config = dict(
    norm_place='pre',
    rope_base=10000.0,
    parallel_block=False,
    init='trunc',
    lr_mult_o=2.0,
    warmup_steps=200,
    batch_tokens=[16384, 32768, 65536],
    dataset='wikipedia_en',
)
MLP neurons of a small language model. Each row is named by its layer, matrix (up: input weights; down: output weights) and neuron, and shows model dimensions 48-175. Each number is 500 + 25 x the weight over its row's rms, rounded and kept within 0 to 999. Numbers have three digits each.
After each neuron's rows, "fires on" lists the tokens most often at its 100 highest values on Wikipedia text that the model never trained on.

L4.up256:501535467474508550478496487506484531511485498507497528494492439557489503483506526530552504485515475516527486492503538530490507495506494508491517470465493472502497516498493476482501491478487476462474526470463491498521541514515476508493470487485501525551526507455513542532535504470507540492503471523446527477489504454516524524490519458468480475483458523500519525519482496494548508508500
L4.down256:471520500517491471488457543474492495463483535557486520478538466497506503509514518482494530508499454493515482517523492454487475541489521531504480482528538489452514510505507530516478527437524488514485511500552477530486477537493519499461481506520531532503514502529459518520511528495518493515546484520533522527460517533498470525500479531505459489432504508494490495488471464515445507531469
fires on: "h", " ", " h", "-h", "her", "al"

L5.up597:536511482514508509463531539493498518483542501500476487530436544499481523524493484495493522490492457511471502528528508521488502506524471482492493518502482523475447473510501503531543510512450485514498482518495486474538517517498478474522513418491489511496521491506527483507502495540553501519529487511484504526491511497492521465465479476499536514487470514544504514427473469482522487486518
L5.down597:463500505548467461537501486466485490450484482534496497468492483511527516507515466487491539517487496491506485506479520505476486497508482485503525514487527512491472452493483514564462547510546516480456499535515462452502487464511495511501516476508496505493501515512507514511513500469519481487474552502477498482482422514472490543518534564487495512496517494509494510524529506446525510478454
fires on: ",", " of", " (", "\n\n", " the", ")"

L5.up157:484479510486545518502500534478503494484493493520537473535498487506508479504473492522563442462476482533530535521528539483550544532485515476521512502510492482507517527494523523518537500506522520473540419510533457503514501548483515505532502502513486485500493516458487525483520494480511528526473517484485511466526524524461481485516531488468533503514472515493531476492473485517478495467524
L5.down157:507453479521509496441520541502514488518494528471509486519473542519485549495517482526536527551500492499487513513454495521504532498491457520505511513525405523487504507519482494479487472495509506525515481502457506469498506516500516474490463517495483515487478463514506496511477489497488490521523513522504461555526539499511523501464490489457459534514468527531533459511498499520510451461513
fires on: "-", " to", " for", ")\n\n", " of", ","

L5.up243:478500465542476493483498482522483463504485502543503481499505494482473516487482478491459539503503498514508459538488500479477493553506474530494507538560496513493560517493483499551506477494495511485468490531546509484484499480516500534501521474493490497500547474523473487555535472550480488488514508473535493497554531487496440514490531478485460468497498533496496445492472464489545473503497
L5.down243:450497517502517519517494478504497480535533544498484512491489482503490477465492511486462452497519522488497495519514488468564490518471497468494496481490477499499534538496484477460531513510479480523478528464544543515533487558514534523484550502457497534490522500516463473454521480482488475484529467534471493499536505478472486457509468464486510521499455521483536493477473472505519497516516
fires on: " |", " of", " was", " are", " is", " were"

L4.up603:532533507492498500475518492524461540478491523491499531464484514498487476490505536510524490477438451528537516514459461516501526529483504499516466554512492546473485506459487537486507483490504525482529470495539515483481517475486531483487495479534460538522535489503508540523492504499481501534470510482527495500473479494527497525478544497516480491478481518494490501486517502502504501496478
L4.down603:515489474459479462545513482529523549521541515462506511529490548536486496533512455536500499502499463499519517529480484513563483509479512539463534474486533493510506506534525495486475525473464489506507496490500492506477522539494535487543485481506512508481460523495506489505494516449529441490527482497500479512510446479517504499504492464493538487488522475454510529444498516501511528530507
fires on: ",", "."

L5.up302:551478450461507503470508519487478516528474507546511556511553532504556503479521502483475517524494514498470475479504444512504548554522505472503469482505574520475502504496487513508491521517520477485459493518518524490477478511507526520539497491462448492471490494544478500520517537502532482473480522480486522508495503495499498533481506497532513477520511511478478482487521500423528516553496
L5.down302:473481504518535482517467509513489442486518447486502530509466507531490533496477493498536488503473503512481509521473497502524509495507490499432524513474488445491485498481514529460521489469520532514510486518494517519545496530478520473476535560468515451510461513489469508482464442541487495514509518487508490493504518479490497491514506468430541515463487475456537498560445492514466516502495
fires on: " which", " t", "$", "olog", "im"

L4.up392:465535505494497524520496527483541496482467533478493498467522472530518515500494502497475463493483488468521506484501489511507478521492508522469531463514509506515530478525560495528487467523455494533499523529499501489465461507462458475481478569483515533525509509514510467512524518501471545493521507517557469476514504503511530504515499562497487463482506471541477507505506481500488539537485
L4.down392:515530507498502523499468458516504481538493495498524469483497513504490494484536451464468506486490498557490442535521533509502469516478474534499543493512527467520470511460465490535481520510513507530463496501494521508481508532512515467495486478525496500527540489476504441503475498522485515478545481524533481488479507507489461482568477550518505525484546521525517528461507536551504524548465
fires on: " and", ");", "),", " ob", "p", "2"

L4.up271:530563518453488526494405473502494497472516486480515504478555455447465468502491451517532483498482481502500479532518488513440482517499510489501506510513513543512473508494479503509511552495513557525518509472480519509467492521544465507492528462512450515470534503517505552501483531510519473513510481520498472503501504489519540498506494508501490486439516483522522513535496525510529490492516
L4.down271:482617521482504485496481501495480523502503480485540473482481525494484477530525447514479497517500550508510500512512498504499476477506498511522474485525508545477476531455506480454488530475488510515503533513464519538470512523482512476507451495503487504502504511525517525520493492457540483439490517504496517503514470486496501518480517465508527462511487510515493502508495497508493490491504
fires on: ".\n\n", ".", " "

L5.up617:479528498502513508486490511509468473480511483506510516512477524436463529526477486517521468452483488480491445495502517477537493508469510511477474533469486513528525504548514491527493489506519505524513511495438499483496463517503489492513504506454495511505534496507479498517521510483466519504504517537519520513490467471510530521531523486473483523492477513511488521530475528491481489466506
L5.down617:527502555496508508498495533482484508529498467518494515490469554528504443487518494496539541475480494508540491465506470457490514555523498495537496517508513493485485525467514467492498530495505499500453529523496439518465515515443510486498487469497517512452514544501520498486527510506510453530505501528487498487480468478515435447523499495519515459514500489485507509499506487545535539494542
fires on: " her", " and", " his", " she", "-", " life"

L5.up608:531478452494502514463483556497478473463509519531493476479476481505509541455533455503478516482509450478455509520494485445496536493496459466486539488519517459536495495502559513544494513513494507453454464522523495487459477518481489474517473501483525490468510475464452478508509490481480537504490510473500486477501575539535469487497489462522495522499488512501516513480524526497546478519489
L5.down608:474495499470511472501516515482476477523514472480478479494465492515494527511481518513501492490488535495515534439514546538517479514511518509515494497534502524478452495496536511489537478485482540533496526466543524496473503506480489506553478534509482504486523496507481454503498484477435504478484496549514518506528464556555516430485467502501504498454497469517498485514479489534488473498503
fires on: ":", ".", " |", "-", " ", "is"

L4.up36:565481511451500513520500493523481529473520454540507515513506502541491527476519504495543500516526462497537527472445518496499536481538530460511462497514515515486479485509502498546480497502486484494532521474513505510524545480552472513502474484448509503449489511527490441516518466463482514532524533501500533469442520504507482488443487513490550496503520459491458464506471516488511466479501
L4.down36:514548451495467523504549508487479464494540457497501530507527498483512517523483482478467496544502490483461468545503504515509479509487531520519524496495511476505535477496524532544490467563494517460475493512466524514504482521502495451450473499501491469506509499465532486478485503463455481468452512522465481474492466509529445528497487504484470540491481538527518508505465485512546497526533
fires on: "0", " for", "8", "9", "ual", " For"

L4.up295:476475495529514529492474486528493476504544502512491501495500478490476479465498462495499500518508481437496542467467482443480488562516494491494477505499539481511529508540509525554449503478500478499541465550494505510481514507517511498510478501533516486449505480543497493488513516472505545519515513523506513515536482561490526467514527514512493458475533523486515521507476523498504489459483
L4.down295:492471468496481496475493482538517473524469515522490510511506480489520559481471525472514494501478489469507485480504502501493478524486507530498464466498474532466465536547483482515503548466501501485529527484505503469469490514542537521521592510509556518516479504551479494434512520493528478502450505474494474506468486514500489498512490586482502498496526502505504489507504481516567465526443
fires on: " |", " un", "l", " R", " zone", "est"

L4.up713:539506518531497511433485501477458495479513476508515500468544501518509507512476433504489482501469489477512440514510490525496513500517472510493536519497541487494500475481533450511487497520506561527459512525504491486503507457522500523474506503528501516479548488531455555489495508452488528480492475494516487509522453515501548500472460497533475504509528468518537475516449476534521513508507
L4.down713:456536483493489518547499499503514486503492526522503486552491508527485504475507518433503432515536488546520505500510497519502491455501471513494502449502489523531502522500473491494494498537484497493550475516512501480510543483484503532475480496443454494507516536477528501519498520448482527508503516488505533520499537474476514441536509501553515502531502464493453508527522514454517539525479
fires on: ".", ";", " "

L4.up206:516510493490450552535467486502526483484516544506494522506502513504527474514528500548520510529533488551512497489501487504540512518484532526516504531493521480539463546515480487509495479517535541460513504457505479502523474492486499555487496444477514533512519445501486493523501505526494486477536514459502473528492480466500535435498487484491466492451549468491509488491485483488553510496492
L4.down206:503467508516507514498489499507475489489534520569506493520513499506517522506446479488493531512532516481472498535509556490522503519488500476479506445542523474508502488511473529505492513527514488480505457514512516482507516487521457493463491524492463536471528508470489479498505501483482471484536501489485539478520513534503510486545480494518547502492488532507540519507502456540475458559541
fires on: ":", " of", ",", " ", "imately", " is"

L4.up381:541521483496486493530479488553502496505454476520507461519459483501539503524514522464478519465525568486504500483490541510516489499501529486501474469495476495483527523534517463447505508503498515501461458519463464512571492462497500461493449466522489518500517505531497507525477471491450517519496482524506500471472495510494503456522494471511452503524481508529480448488520484471511525526483
L4.down381:481551485516510500513497496500454427452460513491493458470486473456459485506499552509515529484495521487494529493482491504512489490532498505466531530480503509500475517444510551534532556541511490514515473500439506462510469481473519532523473492475498495498510509491495512508509468504494515519502477512528473490466477494481517542517496493501492489499503487524467554529518466529472522509520
fires on: " |\n", ";", ",", "|---|---|---|---|---|\n"

L4.up615:512471508503514542505485549520491504488502484502512511496478496499492478507496508519485493497505469530492481508501471474522504550506529513542504483535470492483466551528487500499512485470559509500498490508462478482536488498496526484537513492493495531489477491497511463521478496507520524537474494466442472461535506498492489495484499517459467540472500507506445445447571513547540474473500
L4.down615:508546525495525502512502502496487502535517465453555492504481447498485478428498521462479487501523496498516486490542515518496500524498464482489524481502522502517535501525504476480465485511502476494528546496540464521482482510522505522515497507523511543500493521477508502450533535479520509453514504498513512532490466492523463464498449475510495542490507474534511499467501464492491486516516
fires on: " by", ".", " to", " |"

L4.up285:540505505508506491541520487538494551486506501478468483493525530542491514515517448539494553468509483541513531458471501518471473490515542456459509508539514507436539522510557499529509500487487513490498493486524511498507535464496498539473524510492512516476494549498524517479513501494523474518502491457491511507502481447499486489530498495501493471512470519513504466468511524490535527497464
L4.down285:496519484482514449519540472463527477534514517517476567483475486482479488493524504502486479526505540488505535520516534487486527528514520490482491452488511442508498490491487494458489576496510523509519479504504503495511519496512483466490536507461507497469470503494511514445485508494508550513488476499500497509539493524465506527482511524440508534490532468479497512467500460508517537509512
fires on: " in", ".", "\"", " of", " ("

L5.up474:530521549523524456511546489479517514482521515495512484481491474522479522512511497511518467428503482535496509466477518514484490518484479485491525505508484528485501512496535534493471539471504534485505433499527540459519518488515452456485492481479501515456507484506535452499527500574498496503512500528555455508547504531514467505514506470539508481531529500511486515507465540505509501514516
L5.down474:520538562516525483516551510507490528491476531496492492452485508476511495521464508482477538453469455537500463488461504521462514497458520489470536468512494462494505498513492504494508528509543522502470540474512476511484476508467535424511503515475511471556534507521492520535507532568490511527532490511512491510502474474493461512499514550486511491505485513489523521486529525496500520494519
fires on: ",", ")", " than", " also", "),"

L5.up46:549466477510480489471503548505469467490485508469568472485506466490517450480499496487489507454520510532517444535463492505481453452507499492503523489487518472454504460518555509475521542513496505514484502518509460502489501486496509529524507518539495523491543499479510500500460491521476517507505514508499461486512475541509466539503496501509517499545520473527475484500469489530516516537518
L5.down46:475560488549468503509506506511528463508521493442539491457472479515529494520513520478487498495518459501503487528486481526511470495543490537534523520494511440485510504525517515500481524526524462487472494520504521494473477482439488514545476525469475519502497465490523479503466486546463550502546470511508464468486476503490490542490510524552509513498533506498505485501477484499446505495509
fires on: ";", ",", ")", "),", ");"

L5.up213:496485539516475534487530503494505478448511509542538493543482518553490461499519468516468511450447508500540503501464534503465513460468503506490480521487471459510498513480525486508492515463508474483493490486472459496542527502486465484513516520481481479459462517503458535444549502488525526521498429524530502461511468449515507456510508511505481511526495496489500502504489528494515508523535
L5.down213:535527531514555451503527506547510538500508489517488512444479520519484536454536514540508491481472507510524454513493499488475512489476480479515519473472465501518479439456477479485518518509505386483502516466476569502494511523473481480496498533509521497506502474540491460518486482477508495462522490508516495539514502489530479513488483550501480512502502487507502538494503512534497509523499
fires on: " "

L5.up621:518514476474500544547464531476512530480487465503495492549487552515520519526535514511448540498560537496488481501504502480474517477507484431512517497524486513489497519468519501518518491498516516468523498560520500547471498471475553483504483474502487506478529530466468534512507504525463515490506523482503453514554467480537478501519488501473463491529506464512475502513518528528485482510529
L5.down621:543490466514494479496528520498531444454516539505479504487490517490505483515464494497510493510484490517554503474497530468437462505529522519483509472486536495462527488531524540517501513483505511547516503501499533492515546488506446520485517538512485499500455477544479467505478504502515550483492484490497510485482454557492527491518517534500531509521497487519483521459512446501506528483519
fires on: ",", ")", "\"", " of", ":", "."

L4.up579:479485478503520498488497514474534502475496537460463492518452524476476466508509499472521479498535485490468511502516499508530503522500537470530494499541502562509489565458513540487496477477536496531538536489486487498502591481502498498496481508490502499528485515498480510539505477469480533558494526497495505487483477479533486507436524522474525463513516476463477494486539487504477483491501
L4.down579:457457474460516472490478492485517527501501547482509504511496492519455510517486486519493530528478479494522519508482476473498538457519469505478529456466464503495504461523463448454489499525476486520446504491515507501502480595503489474477515478479510492496525539482493477504521478501480521532516497518532535521530509530544501499535467489498550523465492503526492492525466466517550495512466
fires on: "-", ",", " back", "0", " time"

L5.up684:513455495486548480527475511492491491471525475470461482532507492508473494518532523510477538519498483512485500496521469451542487520528476508483494492512510524536530486483512515480503491474441463489504471528519462476500476551553513492465508458500503488528480475457518504511502474462496500508509525470487508527537534489526450510515501520476513494486492479501516472501478518543513492523500
L5.down684:500546502466499458530510510494491460539512486482493481503530471473487496461498486447496453492504498499463512492501553544549490514465499540496527483539491497468498531480463471495504541523478515511493545509491514489519534525502494500487507530436534516501488501508465513486519489479519511490479525467461483528506484503471508545500526497493525533453564473537487506502499451484515507515498
fires on: " of", " in", "D", "P", "p", "d"

L4.up524:532525490499518493493517512481494463556495491449485495486489456471485500533517484515472545503492506468487484559503513501549509441516497529495505485482519488492508521482543494540477506501488511488536448505417502462487514494478510542482501493494501497514483455521505568472510509512496530495476513531511486547552496480499505545535492534489482487436521538475486485507502509530511525502510
L4.down524:491587482484510508516482457515476507472522504475493458481520521491493533516510459504534511455535477531500522518485497466490483513500459512550470481510461464493523518480479505527476475475501506504547482531548531581502470523525526481525492523494484483515484493484514538526480512489478500456498472475518480494515493468528496516534513512476480529506465513509494493497526454494518497468535
fires on: ";", ".", "L", ").", "l"

L4.up29:513489490452547520504467463534484521509526529482466494471503501527530499511506484547465504525470522478498502505537504464505503492517515560478499527455457504511521486498490498472521504511481526520489537554495467472493524525487511490556510477471505449486484505451455491511497471523462531491478518469482525516515511504511462475480461485471529526508535507518475536517511470492479484482509
L4.down29:498518536518509494521509492513519497509534490496482474490505507456477539496506510459504463497534504511505468511471473559509520466504543479534518480494467533522513490502473512535508493487507489506489497513464469483499473420534483538479485509505447507520504506445543474522531496502527459510482515508477480499542533537491569473526484472505486528483500498496485500509479505482555543495478
fires on: "==", "ary", ".", "hood", "ade", ","

L4.up711:487506523538470492526476509504516482517470537513554512496514484472452512532503499494463540494462474500515493492483530505482489494489508504494512478523481546503537524502503549579489493526452495553483490486489488514480516521507452493503469425510499459486487446490510440494506535552479482471531556497488506483527521505489533534490459478477505487543500465458554470513482499505509490474542
L4.down711:485457512503538517513502466537475511437523457471519533547495503509514493495547496514512491515569509487511510483509516497490497508517510490471471548449468464484456509466453425495544512474506498487493506471523498517533556492502473488476521538463487483523482488521545536475486468513450498509540510496465487518514484519519518539513492494536511505505482485488479477525513528531511500508511
fires on: "f", "m", "l", "r", "s", "pr"

L5.up314:452475554511490497493483505525484490520477488463539487500513499521503489530524452506515499488497545523491491483467511515525540501497453454427504495538477526470486491522534477487510539498465497521477512522460535483478485488521501513483483531477488494477532505505481505559517516501462534469527537503518471481494493525487517494525500497542412448522493488539477505533468516492549523509469
L5.down314:440536504466535475523464434524503445499479524494516507488525489486518509476466509462482507493498506481528486520469510551530541545466485510514516539526486518503517497513502494458480510524534474537495509539464538492453505523523512507529490489516502516505507500464510473508467500524495484563498452533533476525530492536465537520525477469491495495484499476501507523493534508503489480503468
fires on: " cont", "ic", "f", "im", "for", "m"

L5.up279:468482507425526501544533513521497495483530529513475533502529500497522493485512478486488466466533451506500484520487522504480502520519486526477514521497522509500502505460508476513443545468491513524565492523467481483471509508499500486521447501476501544473498523508522485474522526529490489493528504524526495496450441542511529518529534473472461470523492487541504523514492488462549467519491
L5.down279:522513489505516507495506521523512459529456454440521486522469509550512472491486509553537486537486528496531530501461501496547484533502505484515467480508504448500511518503515488520494505493555488530519506480504511529475473527497529507469506520499497492500473487495500483465518551509533438466468546483500483480519507549476523478450479489545520520497519494506469479482504459459521498492541
fires on: "-", " and", ".", "ig", " with", "ph"

L4.up698:479509446502510494452495472474510510473481473527484468445558481496519462495525493551490510500524494470495498511508469514464461512513457454520497499476484484519502559471503495535511459534503537505496484489467555491457448480549493498520514510518500529473478474512489507510510523522492524474529527523479515525532511524515504470489501523537526514507502495539504526497482491495539455467501
L4.down698:483521526509528519509480508470505506538569515504489467501440515540522550510539509503467481474515498555519508461530508480484508516473470501496489510521540490468501488465505488494528492516475509489537517557531481473513508477479532487508478518504524533470518510504503503506513470501489506509438509513509478514483461453471502490490505482476528444455510479474502523504495506514443526504477
fires on: " |", ",", " of", " ", "ons", "ical"

L4.up320:528526509474541479493485470483486485485493520528524476503487502525506505485438480525520550469479489522506497514482425506467482526470483500526465475499476519475488501504528506499527484491497527493493511485497507445511530538490537516478496547497478506484523492487536497503523497466492505528506469466483482498458484540537548482492470507475477490523534473522539472521530493482571487517581
L4.down320:541603475501544487545497526494471508515493480524523526495502516490467461530501491518546522507490478530496497544472457467492509491453496510488507477530499483509482493503503518459503483490461540536527475491489495536483562480493540508497493490525442513513514539548537460520463490450450493496522476489525502531518483539514501479513452496505526505474510474502518500491534509494502510513520
fires on: " \"", ".\n\n", ".", ":"

L4.up25:466492524509507505480473525508513508446501487472482508528494485529508515476506475492514527534527462526537540480505493477537504474509502471519512507513460523483466476495465488461500500506508488502512527548503520471514489515490532483430458460525546526526479504500480482473530513518525494474505533479481480491495536505512509453483481502481487490462516471524500455542468466565490465493504
L4.down25:488492489485476514507537519458487503528482517451445516491488485537500480492509520570499483485538498470517502486495450522517472487495508519479522513486477547442503505475483498503522578491482464506502484504472545453543509480537502495533506495494521478490503516481532521554538484528505440554478523499455552518455505498493477496518503531492509481504461524512525534498518486505462494508483
fires on: " ", " Red", "ly", " the", "cl", " was"

L4.up747:472535510513535496524558477499511450503492472505502510510526510479488497494481496455476482459474492546536484450461493507464487485514517531523480518484528471507457517479539508480511496489480532491466497511454482503508523503516469480564485497515548536536493506528502510497516546518453508478502492479531487477438522503504502484499482481548463482502482470508493479517475508491549438533522
L4.down747:516521500494527526502511511493540493520491498551465472500508526531464503515504539502523483438508476494511507532454536491478497544533504542556502507526513505478455513452499484519512479523521473463475487499472514515519529532503504441513467497503484443478476520466506559456474451521490481463531509517478484516525524469478487484489501492507493538450515480486491522477509486449500499569475
fires on: " ", "istics"

L4.up651:475462486537496509515479500491502501485458475507484499485500481519473464467504503479507547461496526535457489507470542516478512433499501459473517475524480477467490524479545534477537502484520491538516502476519468516462470499493494500512509484531493505495521513494469467541498517482466519531526524481484488474531538534512476459531517459523478492491530463503505503502508509487488459559504
L4.down651:534528497478505488445497550490487520502513499455477495486484510509527517537477515506506539560504516485542484506499476502519487508490504532511516504495501497529514492485531460536482498534475498499438503517540508467439476472462504521522471527470495484513511467498498484495493506459503480491531436513531532497489470510568509485458531537530539493479492504508509530464452470540523511498489
fires on: " |", " –", " -", ",", ":"

L4.up633:497515487498502577553471520456518492459510505468507530516502493503483458466473492476488525515504451482532482508515525484494479478464515499546492469500519541523509477477487476455494470481503525482498510518521478505505517516475497486504511489519520526529453507475490499521498505548536501534512526511523504511519456505474518465518502465491509477504451475518493532497477530482465503509473
L4.down633:552487527549493507468473450486464491507530519513471536493473474485508503515482487516528543492518494509497487541505545536526521465487470493531511518444457513493500484526531473553516523529505480489529473470470493494465542541531496489498484471488495498471476470520505499482477525478550500505498520517486511491534519529517534517468473473518452474499487509477534520499512464463492462461500
fires on: " of", "-", "4", " m", " the", " |"

L5.up253:496490490503555488504499508491471475464496486485523505502465478465508514502487492528531480504499503468479482529477497503504503494465475529464511476487521484452547485492515496476496508531479539491498451494513470471511481533501445487525552533490506504473500525511476544528503486488494520487481561569534525453508513503522499444523472489457516497505510470465455512476458543532525543524526
L5.down253:508524488481527492442469445555535479516454526463480490529519477480482522518472493504498532481538500497483496535492495499485555506499513514562520518545490488487557526519483507513509485493502511515516459453509516512470466502483491497542521523551495487523510477530491488504488469473525495500510497532477434493475470488498469523498459471487523480516518488482486502487523508507530480513495
fires on: "-", " Miss", " ac", ",", "iss", " |"

L5.up272:500483487497506488517483507512464468497529465503494533495482528538484489518426481508448500517468518470531502484525528531501463438554474484468481487502491473424512506513516499470509537507513514479527523463514481471520500494524508548516514464489464527491474532486497519485527504544525496495452522511561479525471491496490501492510492477518541471470456528500483471480535500508522490528469
L5.down272:501526490485509523503510488518525471458524498463496476513509449489523506478520500506492538466504473447507480499550527556471462511506484532503488532468490497552509460536504512493533552517485540476478539476463524485552488490508495470468514482527506512481512477451507496552498494527490508456468479469475527515525482481492511487506491553498497513488496510499511511530511519526512515513479
fires on: " ", "id", "it", "on", "art", "ole"

L5.up134:481558483460482502511509470506493492537506520532560482460503496489521471492513459532536498557546440556494512488501473483501556518521518447488519485495485526502453448431498469477476460506431506509513543475496530504459501466481516513525477471464473512494524488486496486481524482519500489524489481525488484523489484491491517461510505509490527455475493473541506465502482475485526519472495
L5.down134:533506496538517475501488536464516496537516469467468543537498510490472514463446516507519498492464488461496501507516490508501468506505468534524473501503502490510492570448491482490517534501487544488475465553509514475523496519502553461545479519503520499518489482492476515528462511481479450517509457525492497496446530488503503514518516561480515480470505503485537483531563504520488491497520
fires on: " the", " in", " The", "The", " pre", "="

L5.up756:488467462470496507530516485529469491492511534520522509506471499503480529563508462541508515524491498541492507481473502462488530568483484458527483521499507493494511488491501481494479499490532490532486459524430485486503494467492513492544499483530483488491523539467497509467518502496463522508461482508534512488473489512493474448504505503492564551488516487506533544506471497514515495477549
L5.down756:512517459556478527476480507486506523529470503483480512510491484546527513481505505499528533507535526433471538475484548509493502509528510501529490505537505496528491500525505518502483532495482523484528452455482513476477537514466512487498455472468491493490529471525504481462498503484479560474458474487521469531470504499499483488547524504501496539494518525534539509515515542473494499484479
fires on: " R", "\"", " |"

L4.up150:520519486495450524516500497509492507498506533559465469511489491470442571499502526475515449535523496525470520505530454497478523518534500484508497492479513503463478533484515528475519502512479499484464475501488557472480503531539528534473506489522478525503509519474485501486555503535466485519518464503523500474511545469501502489464493499468517493499471474524474541492543525489542475506525
L4.down150:523544542517480517524519454480490494497518489528491475488518483482512518502475496527504470521515517507492495493527460523493506513504519489461515489538527460517512513475528510451547493483546463483464477471492542515522475478533488485512501489499504478467449460546538536485531506485502494461552482497512501490502504516509503535481544509477483538520486490518484468492486565514484487508497
fires on: "–", "-", " by", "0", "″W"

L4.up61:525443486518469488441455523479527517459494456472526511523489515528483495528455464515549500533480498521486477524525473498499546512526516488499530497484518536491472516510508489514500504495519517482493433499567502496497546513477501552480512475477491489557502461476475453540495519482549523465544510481501492470528446488534482500432450509506527513516481511488518474481486497529512497486509
L4.down61:474540525523547505502485517505523483482564478497479516526499447473551510465527523485502521456512493480534448475518536480518507496483503488498494479509494482498521506483487503461497489495489497518504529464542522491499474483485542457486507519541506537462500496529541464477518491509471512515451482459494487483484480529503523480507526533484493566489496465526501501509508505532518497467476
fires on: " |", "s", " at", " to", ","

L4.up675:529459492527532490479523523520468440437508474467507513546464481512453496528490499493489536482505519457497504518518490577482505479546529505499506472494520541516508472495532520513495474475492495509477505526430513524523504523489477474492463470530524562501532447471487527497501464523519519494492513557520482517536489510520459469483468457521544489504519470479505533482475519487540522554508
L4.down675:476471457496502520541541498496513488460500558525515440494477497492475547524546454496536472462534484548441483504548548469548458503479492464490517505489491552489509524499466475483478524491511507488528511517484478516495487486523493498534510513530538551484532465485479477538480475506508520472502513492505485491518526475486463507473505493473529501493492494518474479481489525511530502497452
fires on: ",", "′", " |", " (", ":", ".,"

L5.up303:505564490428500494502492538472493544511498510483513439482517497515497537468506488490485491495528462514507458504474492507495470521516464475527514544531529531462498489477489542487497513514451572470536504552475490469498499535507538491469490518516489512551465547479474509500511482487497501466443493517446547527510502492510536501466506547509537465475504552525477495540506507499464487494479
L5.down303:498527497479465495496516516510519505512504504506480521516469520485515482512463498522499539480463527486460501509519469502546453532540504511466434457492516484504494526529526505517527511483485495500515498482544525525511507474431478505524472491515527465474517523540496494496511534506452495517540497539446504464506489490494520475529511506490511477545520499502502491482456522457483486513543
fires on: " the", "=", "U", "==="

L4.up442:470510541460526537487511515498447458480471482497466519509470510550504518564486509525503489511534505502488552497524519462516489501482512472502525531518544546512500514496496557507500470494472531539489474490453467538477497501522485498520469449498542517479506526534474493463510524529493489469481498506531485493535464525501539518484474530487521508540489457469514487512513505536551481493506
L4.down442:499499513541475504523492505510494474491488520539492511494514501508487544484550474491529482500525466451487488510469515474468549518511507552504552474521493511502538483525510452504519496500563520460506525497559465465485500487476488500500468512452526475511526486507498492515460499534480465509458506494488490513540519545512505462480452467472533519459518514502510472482558502486481512528462
fires on: ":", " by", " in", "s", " &", ".,"

L5.up268:504497478467535509539483518497432515449537469524491504487502502495503482506525511545475560480516493546510495516457480497532508521489469497485535461495509483464498501488505493519490505508499482488508482472517486515478530506516486495521510513475510545462501540497484503524489512478461522478483523501506521476500425522528513465576471490506511510510552498526494495466508500531554526517505
L5.down268:472573506498466483496515482488547488542488474513464526514493506467503539516478491498510453534531451527450504481502482468467495467489512502484510513544513496489514507505531471500506509510528534509503519475565514497511484526507536474499522483506421503515534476514538511484479491497465519468530474471489496531484486502522527443465494513481511504464520504511504494537541498486505466517511
fires on: ":", ".", " of", "\"", " to", ","

L5.up182:498479523472537513504501528514529484487475486510500481489500488488488473549490483552529513489480461472495498520496485543472490463479507491459482508490485428517479496530531506488491500512490494473511476513501506479474514502490523492514559519517556494474457512499511514474496543509527508522454466513514520535514502495546530513458502434476490484533489464516499528479508532465487481522484
L5.down182:514460526481525465529468478532494519511511449541463477500529503489524528488513514528452490487504503481486465542516512468510507474462501508538517490501462518520468534541486520478511502475493527501538535503497476455542516532486513507473514505507542540483467524474523470470466526491479479485485506512495468542496463505516517526497468460537496538483458478522492490504495475498478498554512
fires on: " ", ".", "10", " $", " (", "ph"